{
  "activation": "squared_relu",
  "rope_base": 10000.0,
  "decay_shape": "linear",
  "batch_tokens": 131072
}
MLP neurons of a small language model. Each row is named by its layer, matrix (up: input weights) and neuron, and shows model dimensions 160-255. Each number is 50 + 12 x the weight over its row's rms, rounded and kept within 0 to 99.
After each neuron's rows, "fires after" lists the tokens most often just before its 100 highest values on Wikipedia text that the model never trained on.

L2.up461:41 50 64 50 44 20 65 63 52 52 40 53 64 61 51 56 48 57 32 44 57 35 47 37 60 52 52 50 52 44 23 46 38 65 66 28 43 55 29 60 57 29 31 36 49 68 52 36 55 40 56 48 57 67 47 63 54 50 36 46 71 48 62 56 62 46 65 47 60 60 71 40 58 55 32 38 56 53 58 33 49 72 65 40 59 47 60 43 59 56 71 52 65 46 48 48
fires after: " G", " g", "G", " | G", "| G"

L6.up557:55 46 49 27 29 51 45 45 56 52 55 56 47 33 36 30 50 51 46 54 17 55 41 37 43 56 54 69 71 55 53 56 49 61 53 62 42 56 37 58 66 51 60 40 41 54 68 48 56 45 54 60 56 34 41 41 49 37 63 29 59 85 55 53 45 48 81 59 67 60 48 49 44 66 17 63 24 62 71 52 44 57 68 61 26 58 30 56 41 49 68 41 51 37 68 49
fires after: "–", "-", "1", " ", "3", " House of Representatives"

L7.up1209:49 42 49 45 30 33 70 45 40 59 95 68 51 64 71 58 41 62 79 66 28 69 69 49 56 67 51 68 48 43 63 58 56 66 34 39 74 58 38 47 57 71 57 47 54 54 47 73 51 35 68 66 48 25 55 51 41 51 41 45 61 54 33 57 55 24 43 53 45 67 62 61 52 69 58 48 46 54 53 64 62 48 45 52 48 40 53 63 54 59 56 53 48 38 59 70
fires after: ".", "- ", ", ", "| ", "–", " to "

L5.up74:46 54 50 45 54 57 49 61 45 55 65 31 54 59 58 49 69 39 38 47 36 47 50 63 50 27 43 68 36 48 57 40 54 54 46 46 53 56 53 52 61 63 54 62 55 32 31 38 59 44 81 43 60 57 56 32 64 56 62 76 49 44 40 50 41 45 56 27 27 62 43 26 62 73 45 62 57 39 54 60 63 46 50 48 59 46 43 42 42 62 42 38 54 43 42 48
fires after: ",", " | .", " st", " Gr", " Sch", " Ra"

L2.up921:69 51 74 38 69 60 43 63 67 74 65 43 62 57 68 61 70 60 39 39 29 54 44 44 69 57 73 62 68 46 54 53 61 35 57 34 58 50 32 48 36 35 40 75 36 69 41 66 40 50 62 49 32 54 52 46 31 40 63 34 76 47 55 39 60 46 42 61 54 31 35 57 55 53 41 60 58 52 47 45 60 47 42 37 57 55 34 48 38 51 55 44 66 45 33 58
fires after: " W", " w", "W", " F", " St", " f"

L2.up901:35 49 63 45 42 57 57 35 55 56 71 48 36 55 37 73 48 56 39 49 56 43 49 49 46 49 60 42 68 73 45 56 36 42 65 51 64 61 58 68 55 57 57 52 45 78 39 55 37 39 62 58 48 42 57 60 73 43 51 51 40 41 53 49 43 62 38 54 53 42 36 62 39 56 46 67 62 64 47 63 39 59 51 49 55 28 32 51 53 45 76 48 49 39 19 62
fires after: " P", " p", "P", " C", " of C"

L2.up364:52 48 31 34 49 54 33 58 64 41 26 38 66 51 39 48 36 65 57 32 72 61 56 19 42 56 43 69 65 37 52 28 63 52 71 51 61 60 63 57 48 47 52 48 46 45 36 32 47 39 53 62 64 32 37 42 63 51 54 70 44 49 42 43 71 58 46 48 59 40 60 50 64 58 58 28 61 60 63 42 56 42 58 55 53 40 34 60 55 45 41 53 48 56 57 65
fires after: " H", "H", " L", " | H", "L", " \"H"

L5.up680:55 38 55 57 24 48 44 65 64 48 34 59 53 55 53 53 52 65 78 50 39 56 39 40 38 34 53 49 40 69 53 41 40 44 56 46 56 40 39 38 68 40 38 56 46 51 58 29 36 45 51 56 44 49 60 43 38 39 56 55 39 41 53 75 42 43 31 66 62 50 60 31 47 69 41 61 55 64 34 60 71 38 70 58 60 43 63 56 44 42 45 54 55 44 45 60
fires after: " G", " g", "G", "- G", ", G"

L2.up1519:47 51 52 37 51 56 41 64 38 51 41 36 51 73 78 45 49 49 55 56 50 32 38 43 79 66 44 57 67 51 49 57 51 66 34 48 28 54 73 37 74 57 38 51 51 77 44 42 38 42 48 32 65 56 47 38 52 41 44 34 46 44 33 55 76 38 45 63 53 67 45 66 59 61 47 42 38 71 49 43 38 56 50 19 36 54 57 49 79 55 67 46 52 49 26 53
fires after: " w", " W", " Sh", " h", " se"

L5.up430:63 50 42 39 52 47 64 67 31 60 51 66 54 52 47 45 76 42 30 54 58 47 44 56 46 37 52 53 55 45 38 45 48 54 49 45 51 53 37 54 32 68 26 42 33 49 33 34 63 42 69 48 59 68 44 27 54 47 53 46 54 45 66 68 74 34 36 66 64 58 84 55 63 35 44 51 45 47 30 41 50 30 43 57 67 58 43 61 54 56 60 44 60 64 73 51
fires after: " for", " in", " or", " at", " on"

L2.up517:54 69 48 46 69 46 65 24 49 47 48 28 57 56 54 81 46 54 61 32 60 67 64 42 51 59 56 52 32 49 45 54 46 46 63 24 46 40 53 60 48 41 55 54 41 82 44 55 51 42 42 36 57 63 46 46 61 60 37 55 62 43 64 38 51 63 44 52 63 40 49 51 52 55 41 59 63 35 31 44 43 54 56 41 67 54 39 68 43 61 51 49 59 40 56 31
fires after: " p", " c", " d", " P", "-p"

L2.up434:54 45 74 60 36 61 61 35 35 49 37 39 37 56 35 55 48 53 60 50 48 65 59 38 25 42 83 66 54 36 29 36 68 39 43 48 50 60 50 57 61 51 34 51 43 76 53 48 77 51 45 43 56 58 63 50 32 58 51 63 46 65 43 58 57 23 40 45 60 45 59 39 59 51 48 27 49 54 66 54 58 39 56 61 53 49 51 71 54 48 55 37 42 58 33 23
fires after: " G", "- G", "g", "w", "r", "-g"

L2.up976:44 31 44 37 49 55 41 31 70 39 71 77 44 48 49 40 40 61 44 51 54 35 66 63 46 65 52 34 55 68 60 36 38 59 73 48 41 30 31 47 33 43 61 35 23 62 62 37 49 40 52 47 50 52 70 61 55 53 70 57 49 47 56 57 41 59 51 56 68 36 48 64 16 56 48 59 67 50 52 39 58 62 44 63 42 42 52 43 59 28 63 26 32 60 48 49
fires after: " M", " m", "m", ", m", "em"

L2.up1298:60 58 45 29 36 62 49 37 50 64 67 66 13 40 43 49 40 44 47 54 27 51 45 47 30 59 42 57 49 53 47 49 42 42 54 50 47 35 29 60 20 50 63 44 29 58 72 35 64 59 33 38 29 34 50 62 42 59 61 59 57 49 48 52 82 44 47 80 38 33 47 64 34 59 55 36 26 61 48 61 64 51 59 51 23 54 60 44 47 62 46 60 36 58 43 47
fires after: " m", " M", "M", ", m", "-M", " | M"

L2.up1062:48 28 46 27 45 53 64 42 34 49 54 42 14 54 47 42 59 60 49 84 34 48 66 61 46 69 39 67 55 50 64 61 50 50 45 54 58 38 46 62 48 55 56 53 16 71 66 44 47 42 58 37 51 43 67 22 39 55 48 63 33 60 65 56 39 36 44 72 52 34 64 77 41 51 47 44 21 33 28 72 60 43 54 52 55 50 40 41 68 36 63 44 43 55 65 57
fires after: " M", " m", " of M", " | M", ", M"

L2.up176:65 43 51 31 50 50 42 57 62 46 50 45 43 54 47 52 64 47 36 70 59 46 47 55 42 58 46 29 36 66 54 54 76 55 48 46 46 38 62 54 65 56 67 39 55 49 49 54 44 55 37 36 28 62 52 33 60 40 53 39 74 44 55 69 64 52 47 61 30 59 73 42 68 45 44 26 62 62 49 41 59 51 41 37 60 55 63 48 74 49 41 34 51 56 43 59
fires after: " W", "W", " w", "- W", " (W", ", W"

L5.up220:55 42 31 56 60 53 54 45 51 53 67 40 70 59 36 63 35 39 50 58 60 26 55 57 51 66 50 61 35 54 39 55 62 52 64 52 58 18 45 47 39 59 41 53 47 43 47 52 54 60 46 17 56 41 42 56 41 60 39 58 41 55 46 71 65 48 46 49 19 31 69 43 36 55 34 51 75 21 67 40 51 60 57 57 48 76 55 47 52 44 44 55 53 56 51 53
fires after: " | ", " (", "| ", ", ", "1", " "

L5.up459:51 45 69 55 44 36 40 41 53 50 36 49 34 61 47 65 53 39 58 57 71 45 43 37 35 46 43 53 66 44 49 37 53 52 79 50 52 38 41 38 47 46 67 69 31 87 40 55 32 46 62 59 49 42 59 40 62 52 73 37 60 48 66 51 52 41 44 70 53 65 46 60 46 57 73 43 83 64 70 56 48 40 55 51 35 59 66 57 47 49 44 34 44 59 35 51
fires after: " P", " p", "P", " | P"

L2.up1221:22 52 69 53 55 62 46 45 45 36 54 43 55 39 55 54 59 68 68 33 44 55 39 46 48 59 29 38 65 24 47 38 50 32 59 45 46 49 48 62 50 53 36 70 37 65 30 59 44 33 50 36 52 60 54 56 38 28 33 55 34 52 60 40 42 30 71 49 48 58 51 44 44 63 54 40 61 67 24 40 46 65 64 56 51 39 37 73 19 60 55 39 34 54 49 38
fires after: " ==", "===", "==", "==History==", "==Career==", " ==="

L6.up1398:49 59 46 56 46 43 54 58 59 32 24 58 58 39 60 49 61 64 60 52 68 50 37 20 44 63 48 54 39 45 51 55 57 64 55 47 40 72 22 59 59 70 59 73 59 51 38 26 38 37 48 42 55 57 49 37 58 37 49 32 60 43 31 44 48 49 64 56 41 47 49 57 59 72 60 56 56 63 54 60 69 56 55 60 33 50 81 70 43 44 27 48 64 63 52 41
fires after: ".", "===", "==Career==", " =="

L5.up438:52 68 61 67 51 47 59 57 60 45 21 47 47 51 47 60 49 74 58 32 54 49 38 55 69 65 60 72 51 41 64 52 63 65 54 49 49 58 49 66 60 52 45 58 50 38 50 21 34 61 44 46 62 49 41 61 43 52 50 45 42 58 47 47 72 49 46 51 62 26 51 38 78 59 27 43 72 13 71 44 65 71 52 50 38 37 70 57 53 41 44 39 61 55 50 37
fires after: " G", ", G", " F", " f", " | G", "-G"

L2.up1286:50 50 64 45 43 43 59 64 23 75 52 40 57 29 40 39 66 69 41 18 39 20 46 35 60 75 37 69 39 41 43 48 28 43 46 64 41 30 38 51 77 48 38 43 35 69 50 46 67 48 26 27 24 59 43 63 57 34 39 61 52 56 38 50 56 54 47 38 52 45 43 25 57 64 49 47 54 51 60 58 43 69 58 59 52 57 50 63 39 45 27 57 53 37 47 56
fires after: "1", "2", "–"

L2.up881:87 46 47 37 49 46 62 34 57 64 55 54 28 56 73 60 48 67 36 61 64 35 52 36 54 72 74 56 40 50 65 42 69 49 42 40 57 65 46 56 58 67 51 64 58 65 47 67 50 62 52 62 37 55 41 34 54 64 62 60 75 51 73 57 59 52 50 51 44 68 58 51 64 73 46 44 47 50 49 53 51 42 51 45 53 60 65 64 51 48 48 46 59 57 44 55
fires after: " W", " w", "W", ", W", "| W", "H"

L2.up141:49 52 46 45 44 30 24 36 47 62 78 48 47 29 64 54 48 42 44 69 53 72 51 61 45 63 54 69 52 60 31 41 53 58 46 51 61 39 39 61 44 55 46 55 40 53 57 34 65 52 47 19 74 37 67 60 32 49 47 37 18 57 54 47 63 60 68 63 27 41 55 41 34 45 52 40 58 51 50 48 49 46 58 44 50 57 54 63 56 44 67 54 47 63 60 49
fires after: " |", " |  |", ")"

L6.up1310:31 57 54 29 63 56 74 36 61 39 58 48 72 47 39 60 49 56 42 63 58 50 58 52 51 49 37 38 42 45 48 50 37 40 49 32 49 68 70 73 39 54 41 70 34 67 44 51 52 44 30 48 69 36 57 37 55 54 50 49 53 41 33 64 52 46 55 67 60 24 50 47 45 46 53 45 48 65 73 47 36 47 56 79 39 36 51 62 16 42 65 80 63 70 62 55
fires after: "==", " ==", "===", ":", " ===", "==History=="

L2.up263:40 49 40 42 55 70 56 58 53 47 66 70 52 65 38 51 57 66 58 51 49 53 45 36 43 62 52 63 55 65 73 34 42 40 48 41 51 71 35 40 69 43 51 50 41 52 61 55 46 39 58 68 48 92 39 42 58 83 52 48 24 50 31 51 49 66 45 68 72 59 38 17 59 55 42 67 41 56 59 56 46 49 60 78 38 56 41 45 57 42 62 41 63 74 54 30
fires after: " G", "- G", " L", " R", " J"

L5.up649:50 53 41 40 48 69 42 72 57 70 58 48 60 39 46 35 57 42 30 47 39 37 88 50 47 35 67 61 42 36 51 55 50 35 49 44 51 51 60 46 53 45 57 48 22 69 28 36 48 48 65 70 48 84 44 50 33 34 46 58 56 69 73 57 56 42 56 28 66 67 50 29 22 51 48 54 73 50 31 60 63 44 62 49 56 53 52 59 57 67 31 51 54 54 49 63
fires after: ".", ","

L6.up450:50 32 71 47 52 50 62 50 37 57 37 53 36 50 49 67 39 38 58 46 47 65 61 60 57 57 24 38 54 74 52 45 53 49 52 61 49 69 33 41 66 45 47 47 55 65 57 35 73 57 43 60 34 60 54 44 60 43 49 45 49 60 57 51 55 38 56 67 42 39 57 59 59 65 46 54 52 56 34 51 36 67 61 53 37 63 41 70 38 42 52 59 43 51 51 57
fires after: "1", "2", " March "

L2.up871:58 60 49 54 59 34 47 50 55 53 44 61 47 30 50 60 39 48 67 38 38 36 39 35 42 62 56 58 65 40 42 52 41 62 47 65 31 46 41 44 42 52 26 58 54 47 47 62 60 65 43 59 34 43 49 67 47 47 46 57 66 53 50 72 61 27 60 68 48 29 43 52 18 61 48 60 54 55 30 29 47 62 50 61 55 46 37 40 43 45 52 45 27 52 61 70
fires after: "-", "–"

L2.up832:46 44 41 31 36 71 42 51 45 63 51 58 53 59 56 43 66 52 30 70 50 35 64 53 25 67 60 56 47 51 66 55 59 52 53 49 56 42 43 67 51 37 60 54 50 43 48 58 44 44 62 37 47 58 50 49 50 48 59 65 40 56 27 43 43 71 83 45 28 64 44 44 60 35 59 43 78 48 55 32 59 43 37 47 60 45 46 48 25 65 50 54 47 58 49 43
fires after: ",", " (", "_", ".", " (born ", " "

L2.up1198:46 44 57 39 66 38 35 58 57 48 48 65 55 60 54 87 48 58 52 68 50 42 32 63 72 37 26 49 70 57 39 50 56 44 62 49 52 55 33 44 38 48 52 41 44 79 50 43 38 53 59 60 65 78 48 50 66 47 42 47 52 49 47 49 54 46 61 88 49 40 48 58 62 81 51 41 45 33 46 45 66 62 42 70 41 66 34 63 55 37 40 56 59 39 40 65
fires after: " p", " P", " c", ", p", " C", "P"

L2.up1398:54 63 63 48 60 52 45 34 49 58 29 60 57 65 47 42 54 43 40 61 53 37 63 30 42 59 56 48 61 68 51 51 58 59 60 51 69 46 38 83 55 61 51 51 73 49 26 51 58 32 72 70 43 38 44 39 75 64 61 48 52 34 37 53 64 49 47 79 37 32 54 63 61 70 30 25 58 48 51 48 51 70 60 62 51 43 44 73 44 28 43 34 44 31 27 67
fires after: " H", " h", " | H", "H", " f"

L2.up576:44 54 28 49 50 34 47 52 63 50 47 47 69 62 40 68 44 51 36 33 52 37 51 33 54 61 55 40 46 51 44 39 57 37 60 59 51 48 49 63 65 34 39 58 37 44 52 66 53 62 46 53 44 71 58 54 59 31 53 35 44 61 59 64 60 36 55 51 51 67 56 42 57 62 66 37 66 49 48 51 62 54 56 39 69 29 62 54 32 87 52 52 34 44 53 33
fires after: "\n", " (", " \"", "-", "\n\n"

L2.up1045:41 33 62 46 45 61 58 42 44 59 61 49 43 68 37 37 34 42 61 43 59 52 44 55 71 70 46 72 53 83 44 43 42 39 35 44 52 72 42 55 26 26 57 54 33 82 46 41 66 64 38 42 60 38 67 28 40 41 50 58 54 53 32 55 37 31 28 31 53 65 39 51 55 30 49 43 64 63 87 48 47 58 35 70 45 28 27 45 28 35 40 43 53 67 49 51
fires after: ".", "_"

L5.up467:78 52 49 59 49 56 31 44 64 40 56 62 43 31 59 41 60 35 44 48 50 57 41 49 56 41 47 39 64 48 35 48 46 42 75 53 46 65 36 63 58 39 28 47 43 47 51 31 51 40 56 40 64 61 38 40 32 48 56 27 66 72 43 51 69 69 53 53 41 51 52 70 60 45 43 52 38 40 42 67 47 73 54 56 37 40 39 67 59 52 71 45 28 62 72 33
fires after: " on ", "–", "On ", "\n", "-", " On "

L2.up657:31 40 51 46 48 41 63 35 53 66 31 64 41 45 52 62 52 47 30 33 50 39 42 54 36 56 44 58 44 42 51 61 51 42 49 58 63 58 35 47 56 36 60 44 36 44 54 43 37 59 52 44 43 74 57 52 60 63 45 42 46 63 59 56 77 63 47 47 60 57 43 45 51 63 46 32 57 44 32 63 58 53 52 06 67 46 58 55 71 60 53 48 46 48 54 53
fires after: "\" (", " \"", " (", ") (", " Un", " un"

L2.up1406:53 54 50 49 28 42 31 46 58 68 49 46 84 27 36 39 48 55 55 56 41 42 57 51 50 56 36 54 35 49 46 54 64 77 48 45 33 57 36 32 53 58 33 48 47 49 55 55 37 51 54 63 50 45 40 41 70 54 50 53 73 39 41 43 62 56 71 31 52 55 46 64 38 60 41 51 64 62 47 51 49 72 50 51 59 42 62 37 39 32 49 41 33 65 53 47
fires after: "–", "-", "2"

L5.up79:62 44 31 59 66 49 42 74 57 48 48 66 63 57 60 56 57 49 40 46 37 38 63 45 51 47 40 44 41 57 33 51 22 60 52 63 53 42 32 53 35 05 50 45 45 59 34 54 49 28 39 45 40 56 49 68 32 43 35 48 55 54 62 50 52 51 53 60 57 39 63 70 40 51 61 61 59 49 62 69 59 26 54 59 56 45 50 26 60 65 48 50 78 43 60 59
fires after: "–", " to ", "===", " In ", " the "

L2.up92:38 39 62 31 45 60 40 48 58 49 34 50 60 59 60 61 66 35 62 75 61 49 58 47 66 40 64 61 69 32 44 56 67 55 49 62 52 45 57 54 63 60 64 51 55 62 44 50 47 48 71 57 60 62 71 37 46 78 57 59 51 41 32 45 43 61 70 50 68 49 70 51 42 55 63 70 31 52 57 38 40 53 56 65 47 38 43 51 54 82 53 69 45 72 41 46
fires after: ",", "0", ".", "6"

L2.up366:44 54 53 38 44 77 64 54 47 85 51 35 49 44 42 41 35 58 42 50 58 43 43 54 53 42 52 49 53 66 56 42 59 50 50 62 62 59 63 41 60 41 59 72 61 52 48 42 56 41 57 35 69 43 37 49 57 53 68 54 41 63 32 79 62 44 50 63 50 72 42 74 70 49 69 38 69 73 49 44 42 51 48 51 56 47 30 57 49 35 56 31 33 45 57 51
fires after: " H", " J", "H", " Y", " | H", "-H"

L2.up1078:53 37 77 55 65 48 55 53 56 57 47 52 36 50 63 46 55 32 42 40 59 24 56 44 44 74 74 53 46 53 53 64 22 49 19 37 59 48 39 55 43 55 51 57 50 51 37 52 30 56 29 49 44 59 48 32 37 49 51 45 81 58 35 53 67 53 37 69 49 51 59 73 71 48 65 31 73 57 49 57 62 48 43 37 69 69 51 59 58 51 58 53 61 60 54 64
fires after: " W", " (W", " w", ", W", " | W", " K"

L2.up188:33 68 66 43 50 57 43 70 59 58 28 55 47 51 48 73 48 53 48 54 50 53 50 41 47 57 48 60 40 64 43 45 66 64 49 47 43 51 43 43 48 44 41 43 42 48 53 37 45 39 41 37 51 56 54 57 49 76 42 54 27 74 52 46 86 23 38 41 58 61 54 48 69 77 33 49 75 31 68 33 59 52 61 39 46 62 58 57 45 45 66 65 57 59 33 61
fires after: " G", " D", " d", "G", "D", " \"G"

L2.up376:38 41 55 42 49 52 54 49 59 59 52 49 51 45 61 35 58 43 61 57 46 31 56 53 71 48 66 29 84 41 33 37 38 57 61 40 61 51 43 47 48 31 45 62 49 77 44 39 37 35 47 50 38 44 22 60 52 62 32 67 35 48 71 45 57 57 71 44 53 55 33 75 59 45 47 59 61 46 42 41 61 43 44 46 60 47 63 68 63 53 43 51 60 54 46 57
fires after: " H", " h", "-H", " o", " of H", " | H"

L2.up1309:63 41 59 36 49 61 28 63 61 69 51 50 41 41 70 64 60 56 52 40 43 58 74 55 52 69 38 60 48 64 62 57 40 46 36 44 53 41 59 63 35 56 32 31 24 72 50 40 47 43 48 43 35 70 39 54 52 60 50 47 40 43 58 36 47 76 52 58 55 27 46 59 58 41 55 41 53 36 50 52 68 30 42 51 43 56 46 68 33 68 47 53 51 46 33 49
fires after: " M", "; M", "M", " of M", " | M", " (M"

L2.up1463:51 43 62 28 52 40 49 54 58 53 52 51 44 35 64 74 57 45 43 34 32 58 43 67 42 83 45 31 49 58 72 50 60 54 71 58 59 62 46 38 35 27 67 43 57 66 45 50 33 44 62 53 72 54 54 45 72 52 59 35 99 45 59 48 55 57 71 57 72 49 43 59 52 55 58 43 67 51 43 44 65 69 49 42 28 47 58 46 35 45 53 36 47 56 37 50
fires after: " P", " p", ", P", " | P", " (P", "P"

L5.up390:52 57 56 53 40 78 33 51 48 49 41 46 49 60 50 46 82 33 76 31 43 61 40 34 56 68 38 47 43 71 55 35 70 41 72 72 61 70 43 72 45 48 63 25 56 81 35 26 47 51 64 71 61 60 56 62 66 42 52 62 51 44 42 60 46 46 52 55 46 48 46 52 71 70 44 59 49 65 33 37 58 26 45 25 56 34 26 54 48 60 57 42 51 43 35 68
fires after: " h", " H", "H", " of H", " in H", "- H"

L2.up970:62 57 42 38 46 49 48 46 57 63 64 72 45 56 45 41 49 44 46 33 77 34 37 41 50 54 52 65 59 58 42 32 57 52 42 41 35 66 49 61 58 51 68 71 38 55 45 68 55 46 43 56 42 45 60 33 39 37 48 51 61 47 45 38 61 60 50 61 53 80 37 58 66 48 58 32 60 68 27 37 47 55 59 37 53 75 47 69 52 46 37 46 70 48 28 51
fires after: " W", " w", ", W", "W", "| W", " S"

L2.up1119:31 66 44 49 52 51 28 60 32 58 68 56 34 39 32 48 49 86 71 60 53 54 47 44 53 56 52 58 63 37 63 50 55 16 61 37 59 60 24 49 39 46 33 73 40 58 39 55 58 28 79 44 33 53 42 52 48 64 62 55 48 52 67 48 46 47 42 66 55 33 52 31 27 43 48 53 54 21 58 35 59 50 38 57 40 50 40 62 46 32 53 52 58 46 48 47
fires after: " m", " sh", " M", "M", " br", "-m"

L2.up380:69 42 74 64 49 45 53 44 49 45 48 50 55 46 32 20 56 48 62 54 44 36 54 43 66 44 43 40 36 41 54 52 67 71 51 51 37 56 27 65 47 60 41 42 38 46 55 40 26 26 42 60 31 46 43 67 58 14 36 60 37 41 61 49 48 68 40 38 63 60 34 62 45 58 45 32 33 33 50 48 56 29 42 42 52 42 52 44 42 46 56 48 56 45 50 59
fires after: "–", "-", " N", " I"

L2.up175:31 40 56 27 51 65 37 48 65 49 37 58 40 35 50 35 57 54 34 56 47 44 41 36 41 40 39 26 63 40 51 41 68 56 56 56 53 38 52 49 59 31 42 48 52 45 59 53 63 35 61 56 34 35 62 52 26 60 43 64 37 37 54 53 45 60 61 73 55 52 38 56 53 64 39 63 68 44 25 32 63 60 68 79 48 63 38 43 34 48 38 51 64 31 47 66
fires after: " H", " | H", "H"

L2.up718:64 59 53 35 61 43 44 34 42 43 43 54 42 47 52 35 37 35 58 54 76 58 62 50 50 63 50 65 56 59 39 36 49 57 52 54 44 61 33 55 55 52 59 75 31 70 69 60 46 59 61 18 64 41 64 58 60 65 64 32 78 59 37 40 37 40 48 45 52 56 46 36 43 51 47 50 81 63 66 54 40 54 53 57 64 17 53 54 51 53 51 49 52 43 38 66
fires after: ".", "6"

L7.up1533:50 51 49 55 53 22 54 37 47 44 57 53 75 46 35 31 59 49 44 46 58 51 61 45 56 46 48 41 28 67 50 69 30 26 47 58 48 60 54 40 54 44 51 54 45 38 30 61 54 38 76 60 23 51 54 52 55 73 53 48 64 56 52 67 62 45 32 31 44 60 50 52 71 54 47 55 64 41 44 72 35 54 49 80 48 41 50 50 52 66 50 43 49 53 48 64
fires after: "\n", "- ", "| ", "–", ", ", " In "

L2.up974:61 44 17 45 50 40 44 46 43 52 52 61 60 39 31 37 59 41 41 23 41 34 51 51 67 50 53 64 69 52 58 56 54 49 71 41 52 47 32 54 63 56 39 74 38 68 46 38 48 51 37 52 58 63 57 43 59 57 49 58 55 48 45 35 31 57 58 59 54 63 63 55 46 70 68 54 53 54 63 47 72 40 54 43 56 60 45 51 57 53 39 36 56 58 51 52
fires after: " L", " l", " in L", ", L", "- L", "L"

L2.up310:39 56 37 50 56 34 48 61 49 51 45 44 62 54 42 52 41 49 70 23 56 36 72 36 45 53 56 72 47 43 44 59 53 44 44 48 48 47 55 45 44 51 48 52 36 74 58 37 51 45 75 67 65 47 47 53 49 44 52 61 48 55 49 52 59 37 46 47 36 51 47 55 64 75 46 38 55 44 45 55 64 55 62 48 53 51 48 44 53 32 35 66 39 44 50 56
fires after: " d", " D", " G", " h", " l", "gr"

L2.up849:60 51 61 43 70 39 30 65 44 42 36 30 61 50 83 57 61 48 48 36 37 54 46 47 40 46 46 51 61 64 59 34 48 46 45 35 41 52 52 43 56 72 37 57 55 84 41 54 45 52 47 65 61 59 48 34 43 62 61 31 49 46 38 42 44 42 63 55 46 48 72 76 75 49 50 48 54 42 46 62 57 52 38 50 52 46 50 61 43 51 45 35 53 38 41 46
fires after: " w", " W", " St", "W"

L2.up761:59 47 65 51 61 36 36 43 60 48 53 53 29 67 50 66 57 42 44 36 49 46 60 49 54 42 33 51 41 58 55 60 45 42 51 54 59 56 36 72 57 43 21 50 42 75 47 50 59 60 46 39 46 44 41 62 68 69 72 51 66 36 50 49 51 56 63 74 51 58 32 38 42 80 53 48 49 64 50 45 69 63 49 50 48 41 57 77 50 62 42 56 50 50 46 57
fires after: " P", " p", ", p", "===P", "P", " the p"

L6.up48:45 54 54 54 62 24 44 52 31 86 51 47 66 68 53 57 32 29 54 52 65 74 69 52 34 70 26 47 60 62 38 33 44 41 51 43 38 59 67 54 37 53 31 42 35 59 52 24 77 47 52 46 51 62 59 56 61 48 28 67 53 65 73 61 68 40 48 56 36 40 70 69 43 45 54 28 41 52 56 58 31 60 61 44 49 38 38 74 34 49 59 41 53 52 63 37
fires after: " |", ".", " |  |", ")", "s."

L2.up152:58 41 55 49 25 59 51 46 38 55 36 73 43 66 24 44 48 60 57 33 34 38 54 49 36 53 45 43 38 40 30 41 44 53 49 35 35 61 48 57 32 41 56 76 43 55 58 45 49 41 49 52 40 62 38 36 57 62 49 67 39 71 69 52 79 56 48 53 51 69 43 30 61 50 19 55 51 61 40 38 59 40 64 55 36 58 62 67 44 46 55 56 49 56 54 33
fires after: " G", " g", ", G", "G", " | G", "| G"

L2.up129:43 58 55 55 69 57 51 57 61 39 48 33 69 51 76 43 45 30 43 50 54 69 37 39 40 56 46 43 57 44 64 47 61 67 59 38 55 49 50 41 52 54 52 47 43 58 41 44 61 23 50 63 53 47 46 50 56 46 69 38 49 54 28 39 53 47 48 64 64 55 35 64 59 56 52 49 67 62 28 37 57 72 75 43 45 60 40 58 65 59 48 52 44 43 38 69
fires after: " W", " H", " w", ", H", ": H"